config = dict(
    norm_place='pre',
    positions='rope',
    lr_mult_o=2.0,
    decay_shape='linear',
)
MLP neurons of a small language model. Each row is named by its layer, matrix (gate and up: input weights; down: output weights) and neuron, and shows model dimensions 0-169. Each number is 128 + 32 x the weight over its row's rms, rounded and kept within 0 to 255. Numbers have three digits each. A neuron's up and down rows have the sign that makes its largest values positive.
Before each neuron's rows is what it responds to, as a language model described it from the Wikipedia text at the highest values.

Description: "One" of a group
L5.gate1044:122116093093096160095160104111136190136157119149057118069115162149100109124124103171080125115181083156107119164152109128134126135180127167116131123133176112120137162108148113101152124078120107062132097137079105120088075153129125133096095162105138103147113126159099123173134139124132122148106180116096096204137221128144168124138214105130092132054131136103097111105155096118148120161096114144074153126116144092107102131122146125120149095133111113094190116109140141094103106123098123163132126067125137155120052114
L5.up1044:134074114135165197147117088119108200119154111151124102069122103139120119086139134165059142162131138138148143124168130147101125107066140145171111085126134154095185071094192115158050129163124137071143119151064099105130103172132151118126048156141131130142155142124139154149097105143156164093090080183155144162168101086134120119087066118120112148093158166140076104165132152127133097128117145150130172084135184182132130088099122118098134118118112154130156075097116110081116097089064124089140103110130104139155108130
L5.down1044:122182092125177108159157118096114151088122155153141076174115120144119157147188087161156125116160112125119108083122120140141117112119158128187143082137159113105147161096177153187121143125136063135123096147095127080129113124093108086086152090083170115161115128206126115129097119202138198150110147141094131135095179168142086083144103189142085166111084178136105115161224135154141127152043090083093178090134145154144155151123102107140180122111215122080087063149108117116079107087131146177163097127117072175114145133

Description: Numeric separator positions
L4.gate1144:156094143095153119128135108128163097106148096120181126142124123071081128186164065145129171141123060141124128121137109112143173065139103171167122118156149104063120098115186120171119144146125185156184132168109193103155171183103119139108157089169151153194114129142209143116152141083178146186166095128122122083135126143116121073121137139151119193132104154153162171081154165103145135087114115159142090095148112178170142127115076125134138148148182056145148209128103126086167142115141134141187153082125133099124143112
L4.up1144:126111167097142085152157132109180173137166113134167084094101154097112103178130160132145141094114191098080132091154166131124114111125076122080099111134091096183163056142103122144127099105188082146074128146107137125137129090126154153177093100157071210164130132110166124123140137102138091171145093221167076107166182103098113103089135116059141180094110188070101095085182160131077107181107117102132120120152132147096100106086122111141114133143137137169101093065159113169122159082090071147131161156155080143104055182
L4.down1144:157097086139126179138122148153164151178086085143198181103177094154140175105140172119080130115115073135075165089184144157112157118134140065100118135140110164099131110118118144086133145126115148135139081178131136163190129101085157130149097131141064058129162116091055136139145097099148123164114109159145117137156134111190129104093116177172107084078153083071127127124078154169109100146094124126184159082112111155141170172149120105147141157139139100079100134147141177135187081104128068170109106153130095104135047176

Description: Verb stems and particles
L2.gate172:111119115055132191142082096141096167149111116146120116108136180122141161143153146148109184140136123113129161087103142142131124006183100127175101087091145132110142106090111108168120088154138085082153171146125145106116159106126146087083088128115131116129173113163097101153110132115099155150135162129186196141180164101119172143095134134162125118142102032139136091156096115134114146122155172109105169106190090133048125130107122135085158171155107078059115169122136123120117112093109124120141143116127180112123085119
L2.up172:154154087141104122123121111131168104163085141127086123097107074176087120143131129142118063106112148117073130082144169085147174193151085123178130144130092139105123117116165141110103110143173122125121082117084144174139133102130096127185131102098123101076160060138069155120096137149089143185106184140103121096067130151158142143138088150136088084111023122155107045126142127133185077126133165128170189121118131142082123097178167145147132114087113143122128090169103131140150143127116106145151121139080067125096139145
L2.down172:159127118124168103131095085153151119138090120108184122107125117149087119085122122164150139096148143181113120111105060084165055125096118120172152149143166049168104114078135083161125138129143116142103102145089148163107151165142162128128183143161210110119101170114123141136152127175122107155151173135147135146160083153105157119121151127082109043132160185128113101125155085177150164145111147089182175178094117136142101147098102191151151165127098160134054115106102187130154175142101100159118169182094208141093154138

Description: Ordinal suffixes and rankings
L2.gate1178:107156129189146174127084144218121126134096127183148125083074113082117133112112109125196159143139165165157102162191106156110097114123092120186127141149066123188139189086149106106156125132162107141102123104127101167139159121140135152194133101070137142103136145157144109045168092106127139127135143116136190124104157126148196098084163180161118138049087147136142142060173146140152129210118148140140121193113114167116080154134146110129151107126130123044139162100132170141110067120068106167084099069157072143170067133
L2.up1178:143136142148110145132168152143130130088135162115142139141147149132125170129071091102144188113107144139166112189086084123125078076112064156144179175140073123176106123122120121176140159152199112129148185077106125141076104221165144183137168118133185112097153131076153123106128086134151194172141158128172164094119129115200098145085154135091112132137092103139152129141093103187211094155118132075116129230050147126103129086154157144100136155141116127150126175136093130161120072138102118106162170091090182159135094126
L2.down1178:170079098162165194124122152127141092175123137153125135112089132136109162134097160178190191155128161151110142178126131134129142148088126146108113075127058151113102143085175114077173123115095069118096140149171116097089137112116098098171082092087130181115156112148136075058128124114094113118107120054139098100137173151142173105138184215124125151180086084085094104120111172161061151089110068119175104186172131156135092145160147150093111097154157129114152095158136087107102115110064086130168117081116114156153096144

Description: Rank, status or role
L2.gate420:129147061048125192165062116115109163143125178171145155147136090136183126061095124102173132161128172110180109113104132138122148120145118177103126194136079066114162113137103081116142183101098090154159133194042126105188112138174159149152101098115127157142180123109127140095149143082145111146102123122150169121142143123150135152149171082153104117142064069066131129091114108089163142116151158106094099160081090134064187087101144175146137177073138139137109176112148087137106085146103114100149120150129179147181193134
L2.up420:136115145121117120144135096136094153149128150131137063136161142137193168051110105157167157109113099060126086155120138110144094161167139170124135129215220078132175109096114128183204093106129123143083139104145139057114127131138117166139102077059159172121158065116089120074104131129094182135122088092117110119120163039144125213128070114110124098199171108157117112078109103130133194099149116106085127113108126166122117136148072157139096167147097108133151113088140175125094139135154131100137153161134127138151208178
L2.down420:097105083149072180107076118157166132116158140142097126156152121113123110150134142097121190113090073100174131094128111146167090113127198118089139162161079113107139147203144134115152148148074127111094124081135111147156119187136202133169148204113129151166153157155146112152162131110148080087118098105107146089141143147129135138143082144139165094101137177188141168145071163104171064150114156159146108102089154081104075154129158143121141134104152107021100163166163063110157122125152132143095176130091095123185141071

Description: Wikipedia table cell separators
L4.gate993:116134152126086127139102074147181106082168168134112175087185054151103157082093121076127095136120097086110099169142136151090107106165048130164144187089232110122156093122131155157128169128156100129153111172093112158155166126157126131098080128150169079147169137086117132112175121076120104103167136092119096130125120097172208125117125075119068139067069146141210100136113108146084161143140100130120105124118128077048130106114095071163141172135149190154144069112120100150125157162117118154174088155138136137107147142
L4.up993:139141131145162085111092129099090084130146157095139118079154134123106112127158060167124117124091131134169103122121117151146153168102195108172132127104098121115158149113092133076145184141075106114115144123121183078122121178125132140166082162078161119108131135152172090153096117188110153143151084160152060106149139106137121119109115148133119074140202107093144189109114205152196162167146154177148150101127142090152124108106160126200150138103126118144158127068144122134130110122132120189202139124131133098093090108
L4.down993:175150127116181165146127081143135092151115159177131108076124192155102086114113155091208134082140128172085148093124142081163112099118125095119172123141113150105161112094123090149160084189165107087139161132158129109177111161110169154098181124129119202130177160198100133131129122126166169169127118136155154155116069117139130202100182119119138148190144128138112197085121167149118079084105102168190112090188079112162141174155123113093109081131133128183103140099128108139109096104099121134067097140084119164149142116

Description: Predicate role noun phrases
L4.gate287:111095126121182097153070100059159184163137175146110091130089095116178127171106213124121156076150151119120197138084163112182073123156099109121136140120097116126111111126138119150111157115129191120103102115158166152117120146165143120122119132137129184085125125138188133184189112134139166148104097103129165115118125166188084163093156115161139130141083183107086143139148152137145175082121109093153136155157172145123145133100101181169082085112135149182147145172188133139130064091129085116110073142128110119085134170
L4.up287:150136114126132141149126166063136125051087136134154152103113143108167087150101060188166094144139043086090129136091135166150163134181124053163090079157127147154064119157119120153138125134142156112107122116123071132127111126116083105129115160143050192118145114117149163186146115108081157119111097132142180134079085084155185136140155114089077064121090113112099110142112111164063139153145155156152114115114137171102144139132105104104155116171079169117111077143123132145084090180143089083202100158143116167132127113
L4.down287:125094086131104122172103111099107089123158113111155124144160091087152193129094177085073170085107137135101077223137079165096094138109136111160118076097129142116152060099141097191159090114072105117145125159140121075159080123144142194136095147212110117115109090098087147145123141093206134181101082145105088130107106173165144184076060091152158144103104190121110126075132112097141151092161180163104094116131160164091139114068157168121102123160087155136135140155157138134107095157089097140119091137160125126120179165

Description: Predicate nominal articles
L5.gate1185:127062106202136124121055067104100192101121137124159123098136119086153135175155132107175137159111113077087202154128159042111039075149112129118144118103119173121098141163129119096140126109073110122128113145185155085110172134117135157122146177135125132085115179150104151160169086144076190103099124156149185157083133111104089090113120146126101052147114191122149106079128140159124159114124114076094131116151087067145169142086137196083157101092169104130150139116153075086154121177102139115103165120106162154099149123
L5.up1185:099153106134156122083111087095157137163091175139168095147118112149133099114113135159120117075110109128088096161129115106141107111153119134144126184105113135094104188147138144077134166112071149070116184097149126198167141125191108182189116096116142113129101134110223141189106164116163109161168100131130145114111101114152165134127103103141150073133056172120168160088172110122178140115118133089127187124147154169137165097115100131104192096125107102131156126099131120104137108159131077152121114125169091176136158148
L5.down1185:119121103159141117159146068173118117158141092118139086157168129125091101130183162155077097127102085172100177206098135165156145107122179145156133128146148092140100103147168132097139102113079113137108131105117123062243165124168127157144089177160121109188115149186157118137066121102083128196074132174103117128123106126106094126125114138098083118059125166113156146128099114090163167083153110180119069193126161177146153134092164111145104118137115128118120117137118078106082145152091144193128123080111121146153083145

Description: Mid-word prefix fragments
L4.gate46:126104165100064122093158085101132151108146098120117124099082142099163136111171136087171148175132158160108136175173109163126153155156116191098115178153190149185113122112122099119154037150173126111133105140108186101154085128144143126153112144125177174205124111142140109146127140181104105197070117162124132139112092124099119143131123120146129070195151113162076169123094077100162131090124079112160114128076086099138131084107170185167158100097086081130084079125159113161137180136118149132170115145100172157070191148
L4.up46:183133108107105060131119073121074137158091135096052132106242141100162127112139187147090098123140068125118137084144128129116142090191118115159114101143150105118127118116129110144164135068140122101095172200127152080119130115106157122079145130186160143165148158126188130117117114098135136170075173089200148111147108194151136150158134155130101158189089137166110144089149167097094080121165136121140120155117163136074105092133164100043120100167134133131090068142157144088111139096120156134088190200155086159156168137
L4.down46:178130097159154164162100096188156131122142117143197129110161140069088149083125150168191153106157130107113196105150072107116159082131072105146159122126161178158106150153127173114183071123138137143145094205165123095166144126164107133099094117154122116177116145076067202076192160190152162114064111168103161134125132166166178115092127131133112147080122186156066157116116154067112115097089123148152124131089111101118106088135123120087089119149149134143133146207127149084128142058059163110128153128093099109119134115

Description: First-column cell separator
L2.gate316:157098112140122092157068110142174093142112127154110132150093109096118140139174123110119137137096158170192066070103202121093145129110148163171091128170121111142154131113136194139154136180124078112137176138193043143131113149179195123150097111090131112095131092134119113117091125131092167083140147156167119169180095113146120107130153163155171186195129069072183109127085158075131179109164072114110150165131083093112159106135126116139108134159117130117148172116144098114131134104126125091144117131122114115177099089
L2.up316:123176108126079081102077116129112148151104143110137149185115173085140147141132156116169151159121082138146134175157118164114134110159129135171097108110115122143144132087170106145136175132145100141182133144142164079122144163154068204127144102109134136088098096118125159114079090155137094092099129098121110181114139128087097076180166101127193115121096045135085104133126157063133179127086110167087203170067097143095121150091122111106113100108129127083116110153119080152152145074104104096074098122196102121095141170
L2.down316:130157089135152163078150144097162106151120124099184174139132104088137162181093136128109161100120094131110145093142157104101166179103174080046129082158129124141112103128130148143179168136134110171086108097129154122121086152146128118142187128173061117162106110114125091163080105123183126099145126126121187115089172225097177104108095053178165124166105119154167126137139170157151143112149135127112145122081130181144161123110163067095115132133039181093096108067158155186149146175058192132192120113098083083129165176

Description: Inside multiword proper names
L2.gate959:107121144124083097113164113160121077126120176136108190106168128152108102133109064120147129131128131123198086123113142138128071143141113184149114126161165108113140143048099113161063147154146126105128158140145149148080189180100128131103158096125099070199133151098125090111119118147094123142107095151128151124163133148159135178141114080143079064102108098182110079115066076066127150152138135115075172118103099072112119143114157144139126147122121113077112134085139162183181195155146143177160167092132114137151145118
L2.up959:118204080100057176138090106169125095176154116122173139065105107111152104151140150133120190178126131131054185109096105058115121142109155187121125160127100088134110099114156105102122063106150106102128136129130148126163184165141153109146181092150118088114130132130071180187118153189140124117149144108082120113105202091152136154180094121163138119134183147115156104130125148100104158167189109107090123163175104158138135150137101163137162157171168123144135100178133189099109139108094113066177140145107106145133098125
L2.down959:070158132088087121104137154194104111177159101127151105177109143107137113164125162144132088168137126171124114098131111145163131203111093181145179109124139125093120157128142142100172115118157066070144158166087131091111123108067078143115128111126133135161156144142105108071183127157097146166177105120113142142132201066123154103144129083104115153094143064099131117133190116094162093142131112133126113164105123140122173129137066139098146131133078097155180150116174155102145117173086150084134169023111098170157138145

Description: Foreign-language names and table pipes
L5.gate1186:114110168119159181095104118156114143072137134204185141176105163182092065083074134097133134120107116145164148170093104099093087104155176120137140154088097199105068122146117170148160120104163135126119131060066153107136154177134113185120137106111153178064112109104094064155118071148100139059129114100165089152105096177146122049157152098157182167077109163140146033099071161135171131159170125107130096100156125111126144142089094183117089150044099165193128132039123144128123164065157140162128212183094130119154170118
L5.up1186:187159143131174135170109109084116140131156091210173050104127124128119103197122124128132158135106111120145124182105168076134159110183176136102119175099121150101142151141137106151138153108050093147109131115148047164138114174178095167122131124096102149124134121036113086129106086082105110143096142177145148090115122160154109116157232178174165131104148184133113141134081142105163122103144088123103114135095158146110130086087090138043115139156122151109147113119111124097145099100166106195117163111075115132139138144
L5.down1186:122096084141115164184105132060172125152177138088074145113148125168148124108176087088116187192130120141103118089163176159175123111090134134163154143130128145194180142111182081064124095130089114082182112165155078075151124120150122080178075182115089090145102178161131192081135159114155121204080114203104132179117107075128100199114090165090105084183122112167127112050184096171088093151137132134108149096135148147150156156140163096163177128131119127115164109149170130100165086159116096083073085154133169095186112152

Description: Selector and ordinal words
L4.gate1229:107154111124127165164148075126141128103137120141172150148096153134150129053011122097104128131144136124138077130155149073060131064149146144129143112134053157123137137108129151134093075109124119110176180160093142142098140064134176121143118125106077089140137145161099160136144104119130123092110158115099163107133136181123124122117090095147135112152166172146107102105107083194153081105131118148174136115128080143138154155096157159183089167089146158098126145156148143130145122103089072115124110159157143112089100081
L4.up1229:132136094124105106088094125147101131168134125091173121115090120175179164162116114091083116144156154132146175138133110107106120172128100167093187173098140176106132088106199160149122100102140152076156178152124134123116132124155109137161120124121102137134098159155136059141100082175169092161107063094123154096119196085117133154067149173107126145104135104126123105076065209117098149150154099218072176135153158166194095140121116134125151185135163163128120155126107133142106121146165118126109160116073144167116138085
L4.down1229:058102099123122118157130137140102087208116161075113106117134194164156212138038099129123134109164110126167151121073149156118119141160135048156153121121137147157161159125141189134093106119133138097180150098116146105124175118138138132065108115105061158187107127136115145159117158166123095138120161126139179062122179144084105141122115158135127149158131155122093117155102123114090159164164138143085154099155145126162134118158129103134101105137110171162118122128176116155098135102149111172162141155097117161188138125

Description: Singular quantity determiners
L2.gate478:088129104134097139117188098117040145177160171143102123094133148115107102161134113132135149065117120112127131187144061165158107136145090170096100201120157151135109152138081136099168124126160150146169117141135105099117094139131080106094112140137158120184104072146174108143112105193111123169125128149035116133095121091181147131101121119160098117118071120129099098129160116114112180203135088095055093081163122087203134143119142125116142135116132181151142108095125170117142153097108187096113121102085190167136061079
L2.up478:131172129174095148119164142115126059115100175117110110061136118137116099161199149129120141098144149137141124137154085142174125136238113098054139122166150164139157120183142088071160163117135167118140120121137136085119113138169142122143097170203128117167075104163101110164142145184163153078104114144126133121075107092123163115147167136139105109101122099100166119139133138127095081144172127109126108077121087114112181148139150069163166175180104123122127149147168141064107108124130092078137149110136120051115111145
L2.down478:136086074194142165131154135088103123117140127116100181143135166157053176188180090147168142128125152088126149143141080136163128127121099095087110102106104162078135216135122107114113106084175168134147170158101142127135113167174105152116104148154078099154099150103153054165143133154167134159121142161095124085140098103198119088123087161138139154133090112106138153180152075065137188189115092151109147075140153114160116139090159112172103106156103141076120161159128154134162118049143149109128145113052118152149077137

Description: German/Dutch function words
L4.gate913:149144141116114154101134123149114076153144104158073178127083055113127069141094105106123093142127154114108138142113114109122148118143149174146154138130084167128132127131111133095064085131098123096149193109159175106114140106125126171085106110141155127104182111111158086166144147132109157143163152089111093136132096165186130089135117090149099131127064158221131084153128125077197135105149117137061172106085144121145060144116138118181091160133145148152101104129077140174161167145094137167142129138141171179113143151
L4.up913:116177137074127141138114156168141084116149099137115202131152078115156095167070086130079152234145130159110152125094112116103167097111136132106158176118079161083094090135107095130136139111098095113199175129135167074115170122123108170100062115156137134130175163046094087151088120119110118133108113127094066097181128169153175092194114139126126133103076145184102122101113174089140101118159123121132148132146082137153082110070172157131133145137122125178141091117087122139077155141153104181128139135094146154190104130
L4.down913:124162096098146134128150122161088129156160171149181144134164075122148157132124109138073188159137062130085078130129171090124139141136137171149144196092079191077118101167124163168170235148092118084148110140172191169099185156140107174157129116177174173101157106096087138121135187105088149125134132075155148138118161170185123087176099100092154110089143123182114084152106163113152184126161056152161088130156178160117131128117125170120099084080119120143137154101106176132102140090134180072102178143104090159140099077

Description: Table cell boundaries
L5.gate252:200087147136155096110147130126132098142134109140192129134114094161175109115128101131176108154096159110125111173162136132126107196151143132123099104129145093131096145121148047105116177111112195159140142056197157121116169097145134130145085170135121115099102101140059174178066145130122087160109158190177159121073163135096099083119155096128137223092109120092163122129124143178126153133110123144096072083111100071162126177128142155132096150168147126138112090150100133108160084127168134142172085110175149093155071152
L5.up252:149123095123169139104147103106142114161152125148144132112075151115136152130132061188169157119065143097147122086107098197091110149149127137144119189176086090126176113102183146174142161172133062087146109146117095113110135070080075118118136181119113157133122062096126120116125123106152120088141102185173167114240160072148169101164142116140137206163095056144169124209125131169099128078092067153149149175186143087170163112108103128137116158108053130119130153164095175093055157126128123086152177116137148139111165159
L5.down252:121237154057160121084089114176118142153164138135124079138136124103167080194175117162070180087151140118156096093232116130141114076099129130096090147117176085132132075116168134156133165154140195091154063125125140194126156197096063153130057142113122079093162148135148116152099082098151167083134102143113141129130111102121064115193121125164150175161116091152165155086120111115067159098116092167103146121158109132139124164105121082137141164132112114114158181125125101188133099082157055151111142143092144120123161097

Description: Mid-word stem fragments
L5.gate778:138131141149129135113108129083093074071149165123118148096117132153127140187145188096137149089084092142073134162131154098093058136108155117178159144175137115126147141128096057162181152097183137107135121139094105140092166140160131134151098151163069130154155164115115130194121067170133161153076125167141115148153123141074121103135161088105074116106086118082137073181159191094131151146138126163208150114162136121183094120164149153151120164171180140142128144099160144123180104117104153156145085115097120107148097138
L5.up778:149139163135134135152151087153141131140121160079100075132122118066120116106093126052086129124079138197180155135137169165143121083135126088086159159182091107087104134118147105185168124141147130161093152113139160055177106149097115159113156128153095141147109164058124123149078124143130170141136160189133193118125138079101171073142118112129152093178184104125129110071148132109136167083183135125191061142121135173125135100108163186130122137161165056101098168148143143098177116105168124134135050118099174162087155099
L5.down778:172176194097174120109083122094158138129086123114149097177075132137084102108081120125092110053084111139085149157174160132076105052143121051153126096038112092124138184099080095094154155123072122133127089095101101148126074215112140112098129162125143142171137096161126125108124124115148137144111164101218152104155104134115127086112120085165124096100175167112115084124136161189189138088154130158173079067115136133144129149115148148101062114206094078115141102132140099124136105124138123135170109123096182139109085129